{
  "num_hidden_layers": 9,
  "hidden_size": 320,
  "num_attention_heads": 10,
  "num_key_value_heads": 1,
  "head_dim": 32,
  "intermediate_size": 1280,
  "vocab_size": 8192,
  "hidden_act": "gelu",
  "norm": "layernorm",
  "norm_place": "pre",
  "norm_eps": 1e-05,
  "positions": "rope",
  "rope_theta": 26300.0,
  "rope_fraction": 1.0,
  "qk_norm": true,
  "attn_scale": 0.177,
  "bias": "none",
  "tie_word_embeddings": true,
  "parallel_block": true,
  "init": "uniform",
  "init_std_qkv": 0.029,
  "init_std_o": 0.0,
  "init_std_up": 0.029,
  "init_std_down": 0.0,
  "optimizer": "muon_variant",
  "learning_rate": 0.00803,
  "lr_mult_o": 1.36,
  "lr_mult_down": 1.5,
  "lr_head": 0.00561,
  "max_grad_norm": 0.5,
  "warmup_steps": 0,
  "schedule": "wsd",
  "decay_fraction": 0.921,
  "decay_shape": "sqrt",
  "final_lr_fraction": 0.1,
  "batch_tokens": 32768,
  "max_seq_len": 1024,
  "doc_mask": false,
  "train_tokens": 466200000,
  "max_steps": 14228,
  "dataset": "wikipedia_en"
}
MLP neurons of a small language model. Each row is named by its layer, matrix (up: input weights) and neuron, and shows model dimensions 208-303. Each number is 500 + 50 x the weight over its row's rms, rounded and kept within 0 to 999. Numbers have three digits each.
A block is one neuron, or neurons of one layer that tend to fire together. After each block is what it responds to, as a language model described it from the Wikipedia text at the highest values.

L3.up0:479513527553540508436439594523526474504478508499462586501411488484479375488477507431504452574520496462455416480453485557389503601452493422521611572568504399535444481545581550481517503557448537529498568464500468541610584489458487543546486476469380462449590477485553462534460577445525429506
L3.up618:488469515508546549495510465448476479561520465504476533516462484525473570469477539541458584468632435415520529516422424473519521515555506452473481493543469529431484586569499523521506528570477579499458466529443510492590453355534587473418457534484505513535481565512480640596499478489577426490
L3.up727:477445580476511469495528545519471491546497574513489466521502462514569513504535471512546468375475470388573552506533539487372495549512541455520531528507514530459616407561547565543526537463442546585519554564402495482529534472460526513443508463553481372559443389508558468430429541479462491510
L3.up746:538572534495534434507431442543533559432512475421471535605470526515423520513544468524476574453530531594515485442441537477449490488493543459505459569504484549469452442538553457521502390511461458431484591508530443551548567491529552561523439502484485527490417525541505592523425465628479469524
Description: Foreign name word-pieces

L4.up117:488480515481490440489575513515526403435459490478511448517543455535507543521526483611526511586507546511543482506525557550587606560409566503526571583501469498578555431515463450559531616435588482613534515528501579433486538533496517535475519471572518499481450493488486453519449499493586457518
L4.up217:437497487428573437604557514372552683464471583515527566491536430491512434462451470480458522575487423426606526500452427541449483496489578556500540563504501504557536488559610375535574536393532495508482470484541508408414500507517457461480532501471543511524435421354480492489489461490558532403
L4.up618:519492470513551500523516552516537454381581445556447461511475546439506651355548540542462488537567492486488511447468507469512530483593595564417553451447453550537510494490566469501466540529482558517439595494589554582462484559489480516525508507467524536464541586525437514481407494439497473520
L4.up703:509572482562557389492498557509552562417513440515471544486497485392408509372559440551471557492527468468434482540544501526467517506432559642460571528532527493485566467537480451515542567496580464538490387605543494468480435561366503479480555431585438472505478510548512535473462463422514481565
L4.up978:553551563501513527517465462500469471486461426502455535580423412401630510521528465537536501485563505442495410613537436431544546492489483471467481429518419596454544557519510540538498518507546525496495511531550431444444418536539554483451559571468493485616495390520447563493485569482467506361
L4.up1013:586472431534572463497417524526524536416526549456459617467488434460511460538498495403463514590471540432515485506514490482509414452457547676489452532402521565501457493526591490456437674441523478457477427527528517504574528514513517502575524512479412506545497459551552471551535575508537496537
L4.up1223:500535583398524501443521488487569567501447519523431487504403506648459525409526453439466543499454553554486502475496372456481448547477446485540423526417417516564550511555497408453583503505504500480502544556409440546464473541491511448525529509550488485513526560548512606448532506500429567511
L4.up1264:540518452447439476455430506463540533569441476496486496502507596566548367493459524522471490464596427392458452517579533480454529520494558462397548499449496499497430433471474427456542477515500531553512532488461598519467470520539497556493542542537470415382522538430488464504375525481535556594
Description: Mid-name word pieces

L6.up265:385492426439332486574491553524510440452545442467549508441465606452512492506620592542655459462393512535532455534577459477476520431510455515426473416569469436540440495565495465481455514356630410456504423580547509553518508446498540506530503457449477513535486539494490431494511496457448447475
L6.up435:466455521455551500523497596546573450529446404502437447521494455479489562428621549532524460439452454489498436448498508528514543483623572354419497439407511466442549431528514439517499494411627399450429551591450480502513491532407618473530424421505519476526511492499461485507546464539467468478
Description: Token after a proper name

L3.up260:428390529482512552516548442460467579513480498488557431586525483447489456433489535471501493567437502504532525481452474435585509433475425561510485504450440507473554442423568472539573500502590479538454521488527402619511526604645449501518508493566443479543508544489536557548508582475510540468
L3.up758:466538388471476501564589559458374559540507570464494486564549510530554442496520551402548457420553570495512426503445425539531508532573488451488575532444501526485532570468433530521451445480599551511417508573531536495406478465574552469465452469520390507577522466565430482581532449499485547470
L3.up878:510540541426495377495544549456479494540540507549472530468552539509549431535577530419440477491458530466473498452485469548456449441569484473514521496479513510459526502499491468514554525474552470500456604452484524518497538500508480482497522434506543440490453568562414569492509436491484509570
L3.up990:494555543449584510509462528564488558455575426429418504455586514433612467464578478457548527452559515532438514602569442467532513494438486493476516462499529495501640509599529445474554597503573549480422510449530632466565534501631469588498457502569498454532449529422501481437514464535502447393
Description: Closing quotation marks

L6.up646:448429527490559502450542538401528518457506460530467577526508530424544452460530476499557403523560482442538443508595518525487480633534476540462485490413383475513469515500551403521539576451496475496381528344470519517487497504367541507431470495480411432488500472513511488494516498558600487522
L6.up704:455514440434458495509437493438539602453516502633521430506541546514605558457560466525571472510525498512442501506544487495473503611493485578581524602535618516469449504466484400442486554364540523536452367479529473518574476502504529489499441503559496452462534525484501477583410419377449502391
Description: Final piece of names

L4.up439:574600485460419554573541475506562483481478484498461502535465482511500464485527459495486565490473408504466426530547470472409565484527506570467418451473509531466496588511510488530453560525484480527470528483548534569411546495534611477562518479472464421427464491534590473478516435489437626510
L4.up519:478620468558472559559428398552521448588477540522499468520488536495547603469499452482505426555510501438572493471532508443519481347534505449530530485474387439428503595494556548489451468436523528427534504508457446515499468493473533487445480455416428500535498462513409515598491481533418558446
L4.up577:554504422520451490578507481512474472412421508464457512535546628554521477524555566380522560508374458537480564559537495542446506425454533444502481548586544570476540375495492488487481440441545530450570455529563556490553467535477411383523529563549518530455550421531530516445578491508511494532
L4.up590:540528464480457481518417515572461433445465524506571508493527615421640534478465511509522491398489398494490482587446546544492444469456436470559508514512561498465492397527564551576543586436461555470462564528528452545508439481553517526531503528498571504445456414441474585465473486493462530501
L4.up816:444486631593549532520579532533534492502476460634434504572468511573487528496510492558489548429483455510466473505515532400461606450531461468503525492539500485499520527452473524494572510483538489532516484560527615526398401532480448471422545479498545525464431456455521568589530534531457571462
L4.up1040:455573465529377487443513521473495472469429501467473456478506488578527468491518502522486465474438496484465428514608537482493448549534481512512548411499457475529604482449505448460601507528523500530523462523478547498568493441560469563567522491542567485532441556492422531569548504484429523509
L4.up1104:485515461423358537467390491471516564475510442442536556517449449474536461458465498429551472478489492452512439523558513541511455494547489418482493515495481377520458498500376438509522530572610550536473489452529577494450494595515510512562432418535551413458515451483470602507534508568507561468
L4.up1208:532477505477558482536429432472479528492484501495571510496558588519455444479526439598542396407525356518490476536467620429550511514494563459538540535473489521437518618472460595471559468482566607475518517528511455490539488501489512406435476519507538535479466536523515477381423477469428464422
Description: Section boundary breaks

L6.up324:509446529478498522536474520444488416499465484516482508613489551563455528457530381509368509568430576482451454561468541435454468465553414530503520496447504411458459530538478535453531543584517557522436437449528398538551566514524594491534520532507498511498457510486455543587550526564445523463
L6.up941:557470597485433480604525533488497547476528463533528498497516511461480498456564433498460554545402465519510521603439513541494544546437530427518479545458498532471424503605411499451607573561411528553444490481550516466467464461433520504495528493542478445481486432469497487534442535484532563445
Description: Wiki section heading markers

L3.up395:551507523574462481518593410422416473443583463492492579511410409546398487582498540478473467523553581439505555467466504552496456498503474527553493608454474509622520422478485528514460522450554481461442451539534530556595530427637439499497480505615516381507458541444380511496558463567496445514
L3.up754:453468476421484571449442577461547466562446597500553457538500453580407426505555552509447465567511519473471478530509553421531479443552460386489434485495506507613573439470529503464511477444491533474415557481464596490485333380432486559529474503468485484504487490528533530468543528479518490421
L3.up1056:495513567460473544447444465529478551436539551437509507530527561545573518496419464489479473466423584481569448458558478537447433551493477469541477530409454547476489579500588437496454470451470589668514594468499424447512500474385465496529422564425533584514424570456471439619536449479462514523
L3.up1270:465500557477525499551429510534532517472537477438472497608472542558454512483512500499484540494569543541519538432471415466533513600524411490454484407506467537545536476483589445519530559607554471551568508571520467540522496494411559495448500467494548563605497484505447412577519563516523519457
Description: Wiki heading closing equals

L4.up555:476519499480584510488424498464471537451383463514512475464543438471531476512536565424542481493472483502480458386486465517420473480526538509561480399563469549508456455522492478551516502486469466593562434486571540495547482588483520512538436535432443498452502503490470492512498475401403559513
L4.up695:440561525459533508535455561514508520427536477506503424489511455428504482477436397438484531446484553482491559492645534572515437628446485471460508543475572482557427428536563531499542463497446466492523476535568412590510398440421455456513515554515516472434439457417452484400488552507509431489
L4.up743:558574423475512414475459416484449425525538436497611505447473577523488526494517514424439482543450534440608524499490526555486407598481513484608595457437529541490400530408489488544454469589462442558507571548455502513517410515468525474466593479522494418426426553484473494602566511398530527431
L4.up817:572553537552554478448479429465526413500506518505437432453487520408455447473519526537468594445472461493516528589567361408558519507331503489506536413442506528509477434507558483468555561462466551474452531549508536409471497536483535522477527534527540450502512466553463569487436546470449556516
L4.up887:445569541530463586460516474491581452451484568531455524509472477568476526474484477511419447482575456474499489451562518433540565484516459427614500571361519508450449509555444470524430602506574493545560458459510576580542520532509607553499431413509445498429446448429525609443557474543532535450
L4.up918:488432514529484480483540595431542407450429524539507601490503484445491449551502529512417429512607418490520522505505496428518461518489501542485518499420440431545577480547500480491495518546474518497566476542445450544492554480595494466432534550498475516428491518530449487596562494468493525528
L4.up965:532517536498502468521451453444449461473499442484487468475582484447514528530463511496465551564375529509544505536472538578469496537472410502528459582439475569506500557533559463558506538523441475447478555570431429535545520493437536486590429445493411448505409549487471542533496485457477501560
L4.up1016:535479506519492541566424531511465548509566467469503371476494468455563537474521453503528569489477478396516522457447549407536462522490440549512523519512389555536433525409505477504440512509415494376559409590554518484543471498552548495532418487439508536500568511518494487525424491522540503496
Description: Wiki section-heading equals sign

L4.up23:527518540661537555511489470510486517550424513580468530493554549482510512504541467500509447505598453511408461514398498583516568457439471449486495558475513472488430601570553456500532550481475518446502479531489464475508470479500524601560376557567464422546555431408542470538498505523517546486
L4.up29:411513509527419556523451562480594542427537555549478529505489585528453510494546457417505471458523490495502570528499470457497512541471503529480525590460528470425471480475397482489554445558444576557488400447442501466423536543446513498422553511447495519547585461500491557539564568472518384499
L4.up50:453462469486444450545513457530393499521537464480560504553535524381385574510502515492421516534583574460480461567466457513421620436410527465502499513489432447509507458491582568471496455531475506518415528481443439468567485432577508591495525478489514444519469427481513526554506687493500438477
L4.up70:516549426538547553455551540525459639488476508485449554427426511544551471496574519456591603440531508442495480479398530477483551493558458490528470514498552601545509484479460472490505516445595476617507485526535572472440545577510511508433479543485466549485498534551440624551484533472437414450
L4.up203:480469568570518574453455478537487431481491462503485541541500557484455553430489591519386421548462477457519482469500470389529500507489494461465487544427465494448462529481555487490501581495417553570529483505538510427498488608473522518536540468462527497495527469603483531475477445423493487486
L4.up245:435441496467424466519586535474500567456576484493583521553447562536494462451537573448463458578474560467395604458534510509495495436512566500515517527431469587535514377539558495494464514510517505576543467585491514504489536567522448573514459472501460515418560468528390434489636517430480508577
L4.up679:462565549522554506411467617518510541606500418592486553457528501475442511479505548504435525529533570525549488500531528461501462539440443541470554461564496457591513522555445504527417500461455563487347497498465450511539486512467461517505469531583432478538535512549476477499608480564515467461
L4.up894:447495463525523528476508582522436527479606484536512452549590614510449518504478475576504527511531562584473511511434501482488631616481500539429556527466502580525529442423516491482603428525577542549490532459522512553429478384413541454503539423582450399586569580453490548487451500461476426486
Description: Closing quotation marks